MLP neurons of a small language model. Each row is named by its layer, matrix (up: input weights) and neuron, and shows model dimensions 0-191. Each number is 500 + 25 x the weight over its row's rms, rounded and kept within 0 to 999. Numbers have three digits each.
Before each neuron's rows, "fires in" lists the words (lower case) most often at its 100 highest values on Wikipedia text that the model never trained on. A number after a token or word is its count.

fires in: "when" 13, "islamabad" 12, "and" 10, "0" 6, "that" 5, "00" 4
L7.up15:545487522492483526542488515516456479474497477488539535523501464460488515489477512485420503475477509479488550504486479484542521562505480510517528499501494488508544518519509487452499511464498523476513535498504503464477498504460504506489511493522532516518514489499501514486535504523500505515534506483484504496418494510481501515505529530495492523483497508455485484526489514514504419477491497518504523508510535433530511468502482545491482518498527489559507463495476505513474494483520488488548459521490472496518508468516520508474536502526443514507524525491489449537505482499554502514

fires in: "in" 51, "on" 8, "initiative" 4
L2.up688:503463532501458555511528527458481514522485519528524558478482507493466486534491459515488504500507531504507521526515505490503487459502505500486509507489513547488543476542463496493497541533518470474548523514512543454520549475484464480522477491493474513504496498513511480495512471486501491504509438515504521532462538477494460518526466477504459528512524537490482532491508492487462525507500461525516446490552519477514576539497535494491458502527474507488487473450508485475493485494506441489501557492498508512533511488502469500524499501510527516498487485497475482477467527515506505509

fires in: "there" 21, "2023" 14, "2022" 13, "half" 12, "sun" 6, "red" 5
L4.up654:464437587467483495548486532476483483499533551485506511471461486483528512507544507494488501497523481530462542541495506466550482489506502537458500514467497476458518489515480470493486513518458484493535510523512490477527512487492514452532501502484485531545497525501458524523480507463524496515506508461483498486516504481533506452511537502485481554506480527490499486491531464506483533510470494498491502490525508453485511494503499513457452488512465484528539462490522454500503481505483467458527499514498508489527513478531440491496534503522497463480472518538490485490506488481522512499

fires in: "there" 24, "however" 17, "these" 15, "sometimes" 5, "norwegian" 4
L4.up734:514511482479502488482514534482504476500538524483445468520501486494529496482505513491465504525477490476515479493487488525514487491508487510498477509471513487454579510626487500486518500496541461499517519481503490502499518493503507490502516499487504520523493562491513514474501501493506505502538500484455518505467528504488529476497534520500524526488520516488516477508517483509489506510503534516514501496537530516490486459494508517448510519480510484586509499500498510540441512544524545512517514564494495470515532506536517499433502544520487560508501461492499488504506493499543499517

fires in: "while" 16, "period" 13, "young" 8, "level" 5, "included" 4, "old" 4
L6.up674:493522473471475515509482515509516454498455495523525490526515469492509544520515469503538427520488543495488513505489524509449486496491500511527521539493522484489510513485474523500571500495497495511502517517510488444493482566509467477452482504543475515530461471498506525491515487443518529507516500525519528477467503502466530519498486487483495481494505509489479463520493506501514471518513491496505508498511492474467436515489527509468487511497530477480386504498503500477454475480514489489514514470498489528515518451536491529463495536486508520508479496482515503446503501496479507448

fires in: "of" 49, "since" 6
L7.up398:508536470479492488461526483459496513492498498496483487506511523506521504518509517490500540558495519515465497492470491494467492489494552517455513503486492508492516495475496485439524508499498448484523512487501470512521521478541480504457473474523513493485477503573498516543578510508510520496515472439495491508456474533521444490488498535511542501496532501500538504466532492536444436500494477460509485491536553497464500504511486515510501535510449523526465509502529498529474513518505485479533524500476497507504485513533490475483475472538485506471528512452520530496521494488523478496

fires in: "york" 14, "division" 11, "royal" 11, "with" 11, "modern" 10, "los" 7
L2.up340:510500540490482468564541486499492479469527482489479563485554514500491510479503481459468469486508525516476514476456475498505438524534475488470531476530463487478482539471493534474469492484510468497472508512502504530476483550475502479457499512489517489486480515506475519477520408518485506495528461464509542495506505516494513512485534475485515506512461475483473462508500562549507488524510512475480487544519507516493512484505518514501478482490489504507520483564536478555521508512483516497524511535498510499545516541481481514484525479511517478460497471518504500496503525484493531488

fires in: "also" 26, "they" 22, "these" 5, "london" 5, "verification" 4
L3.up14:491500519493529495495503502477483541511517531495461508509524508521486496491519506470456494505542473509529482440495490514487473477502503527493495469480475488485511488545516512496491481511525483485509505481494476509491491500485506501504497516514524518506512494532451498433459483538479491484521427471486507518499497510513491466501530540503524522511497518496487487489522506486496514494517487499471502483515533520449551478513521517479490494506448500532554487475522506548467497512489551527491503515522458477510399525478486475468498517471509575499540500567466434518512488499535492514

fires in: "information" 16, "total" 16, "reported" 10, "recorded" 7, "seen" 5, "released" 4
L4.up243:490485528532482487508399513498469553493543540511419484516478467525464499525513490513540529477513511500548516506518478488510482477508451496483513502558485487503482476540486489490506517499415517470497505488474481490537514502529485482504487491523506477474490550508495502472439490490504514491477506483500514485506492533518545524523492518520468516504511508523508501492511498522492477519496457497493490495477416505499485509489478502502538518475523496519491481476502486519467481432492502460501529456485522480493503519486489477475494520515521518558495452516506492506499487507481514497

fires in: "history" 15, "given" 13, "see" 11, "more" 9, "casino" 4
L3.up54:509483489494500506509543517513448520431496451495489500477476511486504486478492486498498516472498492487520473543494501481505476504484510473483488514502460479526493462488530476485481502472493510482509479482499485502503462503520509498501493466511513495492494495534484502625361505481579510501463542507483500490498470495489516521494507489498482463509493511497474479496486456488513500490501503500516493520484464502500503525494536495505482509491522519473489510495537492518474484475483491485426521494482504517505474473509494495469506485489478474490558496533500484501484465521482531538

fires in: "some" 31, "many" 18, "well" 15, "much" 10, "several" 4
L7.up470:490510496535475507493507473471482500523537551563496483474462523510532545501531500496535509507496513530510481547489525519523502466533504509487508513463480501471506477447457500543512489522546539498497480476514473492508565546505508489504476513514499496510483484498482485509475479484500531492483483551522530506506523523494490509509530512490465489512519526488556501509478502512480508510491486487525476492478521507501507478488519497484507516470464557513471463484501527526481496489498494489512552530448477531483515446467462512475465515485494422487491487519461485501480532455459467441

fires in: "also" 32, "they" 13, "ned" 6, "tedxiimkashipur" 4
L3.up354:494498504478470491501468488479484500466519541504490483454494467511507497492523510489519509502448548494469469537487495508504509499515478525481495488505503487462498504532470463490527498501544495528506538532494494487502527523486494506491505510513497481506506516418471509539550504491503531502555461480510502512517487501498523482507536425502502489477508488498476477503525485542496494518489489513499488502497526468444453478497505504453513533496473478504499473479501512522494508493545537465510486509484525495504531493576500513484497483523523551535525485529522380519513544482479498486

fires in: "also" 73, "incumbent" 10, "at" 6
L2.up163:488519490467496528538522458546518465473453486530451529498523536481476497515508481533475473488498467483443512535456496496495528471471417520497485455506490505545468489504510484513472468490441486465515482529511454479477514510585488476457469502506499498486487492503506509518503488503488519507522493505502528490521531476491476508477491503469467469511513519510492445524485495488469490494508501490493492470511525521469522499498516540490518550540547550492509507515521512485493515487445475484514496530501511525501517510518501505502472481444523502462518488505553488498486466480523479505

fires in: "later" 28, "along" 15, "before" 11, "followed" 7
L3.up156:476487530487495492502549492498514487523493553527536500468498516506493474505499517488506531498491532494495473442513489505500498527513506557495488505502565502484486475518464486496505489543510511491525484515484517534500494444564480492509481515429476494506516497481506513486496499553505507494505506463525498461521466500480502500535505503543506494484481506531507493496499526511508507495500486496467503468494506494491531432495486507459479501512409502463491450488462502421511513507505514485536495507554485506506449494574498511518495463475485532491529526481486479499495554489511472512

fires in: "including" 19, "history" 9, "middle" 9, "racing" 8, "originally" 7
L2.up190:488506478502507520454496398479464504496454517536483483510495472495503504469462496518493501503518500564501519471473486512480489504550499511515505479525468536495480498519516490511535500504514524503472515491496466480503487500484495499471476520507521472528526518494472524501550526475441487524558480516518564505545504486492529509549480486489521461520492473529517487498501516556461518527540464484489496505466549477497517471490493521528506467522525500488524453491486504487502498491478488503461497463528520521508509482498489509472521527485474493548516474516569486506500553476470488500

fires in: "known" 24, "use" 18, "such" 10, "ten" 4, "purchase" 4
L4.up301:514489475492505471495490535442504476499469559503551483474511532518532512479508508506514531514441485432520497478524480485535508454524464511516472503491521518516483507506529518501486503513460504492481507485494458524548497467526472509510491514478484482496518419511490498486484515498504503483591513471498509499513516501514497501483490480487498492509500485500502541515489506491472473515432473456476530487484563497524517430481483503485524509519502569445522486471509532519506516499497519488492498497511517449483506473550516478510469494503483495478515535498491492492512512479526515473

fires in: "both" 20, "four" 18, "however" 16, "payload" 4
L6.up113:511522507514480529500473503497559504472467467550499517504562543506500542494457468474516467496506503511480536516505521539448483543452499514501498504492483506485478500466481506505458492501498519502508483502501495442524442542490496484515509479516491523483481479484510394505536484534514515489532474517552499469455491502472501502491496489463490503486530508542462487507504477461508513502530477510542505480541508513466493519537520557516509531450501446483488509506495494511509507492515483482534508517469524500528534510513489522463539514509520501488504489487513508541538498506502500479

fires in: "which" 49, "s" 9, "release" 9, "defender" 4, "presley" 4
L3.up124:521509482498491492487447507530478548541508539489564501513469514518491490518505507491443491504479549489506524459508481486505510427499490468484497487531501513539517500496519482505498485487525490480530536482509526494488523491424498496501480499504489501493491507545485475476448486486452467496495491474487492538509475506510488479504494539499464528492498462501493464502497520505489511503491485513500475508521484529468486460506471484488511468539434494517494502502466511506478513492474512522465502482539488486497466511422504487495504510483505499525443477566443453527487564513500479473

fires in: "first" 28, "jordan" 9, "released" 9, "on" 8, "of" 8, "born" 7
L8.up540:444515545486457501514535494500518520507524514497516521513475439491475523505472461504505469505506496468507551503548504512507500520490497493459527525477511461472496478560525486504542518514503494505521524488509508449498540514494481471503495504501477475511465521515491519552517511517489487508489500502534515501477525517478452509522457513511481539470475508520447561481464515507451498528484491493495480466506509494544532499499546485481464524482480452477552522461503522504506500506486533459548459481470466511501513477474490531495472453489500536496476479488489484522524498508480539455

fires in: "there" 29, "after" 13, "noted" 6, "sides" 5
L4.up58:499494558521469480528484562515470480515538509491527522474497556518497514494506480505527516468521501519540521496520485498570501520502542496506483492495500479493519466469526498518476510518467483502525479493486573508548492490514519496535523500502500518521526443518492530479509497487533508511511529479437518537523509497521554543504504492515471548507498538482503515508505446492520507490520494524525512509477496529505493482509451512505467540513501547490593530479489490514492485482498509473504550493499522496526540503545491499456496494512504538507508493529485503511507510541519537507

fires in: "but" 37, "contract" 11, "career" 11, "following" 7
L2.up187:483465462493554504524513539469499484510468469488458505507464499512512522478488518514542499472466492490507479522537505484507477510535509501542504478450532486497519529511529467498513471478491463445508480523526542475532555462472503511529453501515441511534527504472546506526523517492500518493536484515489499480520501516521448502505473489518517526548520515503497474528490526540494510498523497532476468515503519500526458501465501518481479550453477460486486483510477483448508494473490493552503493520484505511485540462481491555484530532512533463495462521478492491521522519516489503488

fires in: "world" 27, "band" 15, "hospital" 8, "uk" 7, "best" 6
L6.up220:507480484484527489460442493505576483485512506476506467457492482510512520488480533490491483507483555539502491515491500524513477491496512497556520487484500513518521527480499491508609509513499532524506532500527495528436538511519499517527488517474538526498495469522492531500529513499450477511482492450464494513521511494504471477488492520496517507524464509480517539504503525504461516509491497533477500498508492488494545462476567476457490507499497496497533526504477523481509491507482574548500465515498464483455482457519492468498452510494498495476536493504503470521494485506495497499

fires in: "also" 16, "time" 9, "others" 9, "entertainment" 7, "champions" 6, "medalist" 5
L4.up112:518507478514528505499467485520522518464494484504446479480473521522487498462532478504569525503507519541533495533511506501503487457480491488492513513556467523539452489563509480494508539508493500494484503561502431514542510507525493520494508496544514505499497564500515520519494489507464503506522491494478489534533472511508455523461459504513491455539511531559515501515507528506496500521506494481487494499507512488470555537518498512514537490499550535522453513488525521563506513457489569504490496484509500507495528511479490504526526487508499481515507475516506491509476501470492515549

fires in: "while" 29, "when" 27, "then" 16, "although" 7
L8.up106:485483487455476511519519490505469490497479502486536528471494527505490533500525493491529508502539516513472490540512454476534497550525509504483499542472544436492487476513485499460536478480456483479573525495495511441485530493496517474495495504520526507539508468501490473518519503504520520522498499469473489475471536520515486478548488554474474509499483486447501522522515509483475481526497460486522498499542507487522509482508528520431487474498513452493528468462502498514506452489513542474558497483518477532530476481513474537502523517505521485522489443470501482506495499476535518491

fires in: "there" 30, "front" 10, "ryan" 6, "total" 5
L3.up557:478483542503481499500472489485473494445549555532532498392504511503480526495494506475504513497559466517485494509490480512509488534503506563501508501500492503457491483491458434498494511527515499501523503496479492512499511527519493497502493481523474496503504496474483499426558500542491507497526471480507501500500531514494516485509514432498501515500497523500486499501503516517493513510507489484489507467500484464425533502494503519478491505451469482483560437466476478483509489485513515483526504498449475499502492497467493492518494482494500505493574501520522445503506480507539484512

fires in: "which" 64, "burning" 4
L3.up91:478501493501490493486495489511525508465500525508473497520501496517504512554497511506481485511472549493489541455511497497501521456516475467515508518554539531531513508499505505528518488486481494504494534513495529492492517540479499499502471546457449493517515487509499494428522508456488473503524493508527497515510537502504489488510461471519489519516505465515506511510506568520493492503485490512484510522496491509507458466501453489472522497551474485524403508511496512420502517504500508530508497469456477491499534498451505503487502483487503485525516502547472438511492576478485480455

fires in: "of" 28, "omaha" 8, "nolan" 6, "isolated" 5, "ibn" 4
L9.up259:452443514509541481461517497522489463469472512512547537514453457509519487528510488468495507496541500512520561498550521459502514485499495527490525490482485497519524485495482486475536511511457496486526573517474464462482507482544479490497457523541500461503480521520484517473470476520480521507473517487470530548479504508464493491509485548455493491540481496517531496480490478521487537503499466497505554505485480510511477474476523541487486495508502515509494516458513474541477513464477502479504510445513497505511510512532449511504535479533502485511497502534457481536486537508497502469

fires in: "between" 26, "votes" 12, "released" 9, "w" 7, "e" 7, "coordinates" 4
L2.up192:504512545480455510520551478514535499441521552541522493444493533517489502543503471509496465494497515488484517467505510499508504512497510467516538519441495499466482508545530499539498498474499498488477535510470516484502532493516473491538517453536484497493491503500519493523484473467506501497529453462470551505511491518483513558517494519462464518518525523477482524513479509462489504533483451474511458496495474490509504513483542510520462502488457465467535512508493452536520472490499505484504527501476482553508506486510466521530509473484482524522517500496474462503501558450526519498

fires in: "following" 19, "took" 13, "win" 9, "favourite" 6, "recording" 5, "without" 5
L3.up79:508499490525502504507506496502557496448443510508465507510513480474519513507513505498541503504554561520480484484496518504491493514507500457493510529489502501507509520495470529492526528506466503528467497532515502517504474528459510505499503567513520496505508517459490498568473514492519525500456415534526506505538459507483471550513405463515487487506512496511484540506502493490502481513490510506489505494506518489558474516498507499508515497503579498537441506493517514556522503507501475467492484500495506528503570493523496507528494489478474490510478522519516521493483480495478498483

fires in: "career" 18, "david" 13, "love" 9, "richard" 8, "history" 8, "chris" 7
L2.up677:468500445493491528511519527496491510478493475524527448486476492492527453497480478465500514490505507540549501496510497510565488443496483492457514512503465475498520457489488486495503504494473548529489512456486514504443497500537528475484469478538487472483510457496514476490420507483548534471525559496471482474514515534520539493521475527521475481483545526487473488534463473503555458469501497537526492479457465512497494520489498509497494556511501500495508527470501497474490503484505512517490516505486521515496503527518501487481465480512501527522535480554479485500502508530481477522

fires in: "made" 42, "total" 10, "involved" 8, "espn" 6, "home" 4
L4.up345:465506487504501496517473464467476473470464487510386495497523461494530511471515477512562512490499499485529507494509495516521475516510508498512498520479497492503470503486518505491514520498474501494469504521488471480476480514502477499503458522513501473492521568498479558508503508491504537474532534500476515487513509506499537505450488494497510477492541525510475530496491484522503481513499499483494524485479515460496515502520511497494528555479562513432523492488517507511524517490512592432505489505524523479483514480519484491532474497475511500562529492559507489502530511516476538484

fires in: "government" 20, "chinese" 12, "may" 8, "greek" 6, "balinese" 6
L2.up95:468493496496462505504500467535512528439511528511516497518530526473559481513511490504510500518522519489476541557462481501532500490518490473480514481472492491504467497533473460461518482475487522490518504510516537443499503481537479499506527502496485498515500515505461521522455516497508527525472492461506515516499549463478471494456563508473497518512492536491480480522492484536496492528513462461499497495489494476563455533521517534499461523490499499487516523479498510531454492510498503437548505471445503542498497490550458527490485469519519527514485480482483533536468498494513464488

fires in: "such" 32, "also" 26, "took" 10, "without" 9, "democratic" 7, "jump" 5
L4.up706:476509554515523496467466423473510534489445479529479488471507504516497497496490497490574498521498513467533493475497507512496519552519550515504493482510477505525434489515492515496541510507549518488478479515510509541435500471514487510471474510512506473466500520501501504538490494508486498500505498523579498512516513523511461481539479509480526445503518457566505530490506541512506520512475496480487499488517538493511493516498511501495554519508501515487511467510481515470477533483499557445504454512516510507493488515468510499537472499499514506539504551488530524497503509475497495487

fires in: "moved" 18, "season" 17, "players" 7, "including" 6, "player" 5, "feature" 4
L2.up242:456523511468522470473506459463532513494501515548471486505556477465501446477492514552481497517460475475481501466453485516483511489519496489484500504511505525507473505460495487531485494503513539493487495498510487497505525469490481493508497531500517521499499538534471520487505489486487494497487451532514494519503534496524466480501486472469481501455502482530484487495477560519499463514535505549515475541521507467512545487535541519537518532531506494514501490511530486494482507433514486497534510479494475507526513464517521521436490503506471514493462517518596511516500506489471479443

fires in: "years" 28, "free" 10, "support" 6, "allowed" 5, "full" 5, "mouse" 4
L3.up362:519530457496511491466455523470472505502476573507569500518484485494497493496503497501498511523523493488507477519468490508494497463519495533477502492456516484453510526511501531503524507480484506500488513510502492516497559522485496503482505509483478530519483486518490483491461502515462480513461491480472507471451494498486487482523527454472446536485502505469520549507496552493484506513502488527477506507507496484525527494497510498472462475553474525516463462507546505522489493511524485439599505488487457507506475500518502517499479516499485538494468498504465470510504537478517477414

fires in: "played" 24, "city" 10, "local" 8, "1" 8, "living" 6, "position" 6
L6.up80:544535486452534515507554524506508488530535473500480499491457474449493494501521523502461501504510483475494482519470475476495530455549515508462477517511497473483534509510504504501479523496531458523530514502524466502466543463529537516494509509497485519450482539500497564520501498488438503501467505485500488514509522491480480492502497495516485535492512525485532492490502507527487517520482541577524464482550502499503524510496469488510460442535448538550431486509498507533494471485514496508488484499508531536495471500504499515530536508485462502494464507512478520523464486502512490489

fires in: "on" 29, "2010" 13, "however" 9, "10" 7, "since" 6, "born" 5
L3.up291:483499527508448514514511500498487492445499477546515522484533507487535495496447482498464521481528457505478492473516485463509491500514503516481495497510467493490555509497460482512538546545543471512535479502473522499511516513490503502492541462523505498521501496488500508508517483508485531494566472457462496496515497490478500489531502476508454498516533530508462526502511509500466536523509478528449481486573534478481551467528502493473458534547458507486525476528499489502526535497530474490502490507465471516575470502509473516472490517462443496486490497509518508490472527507507494492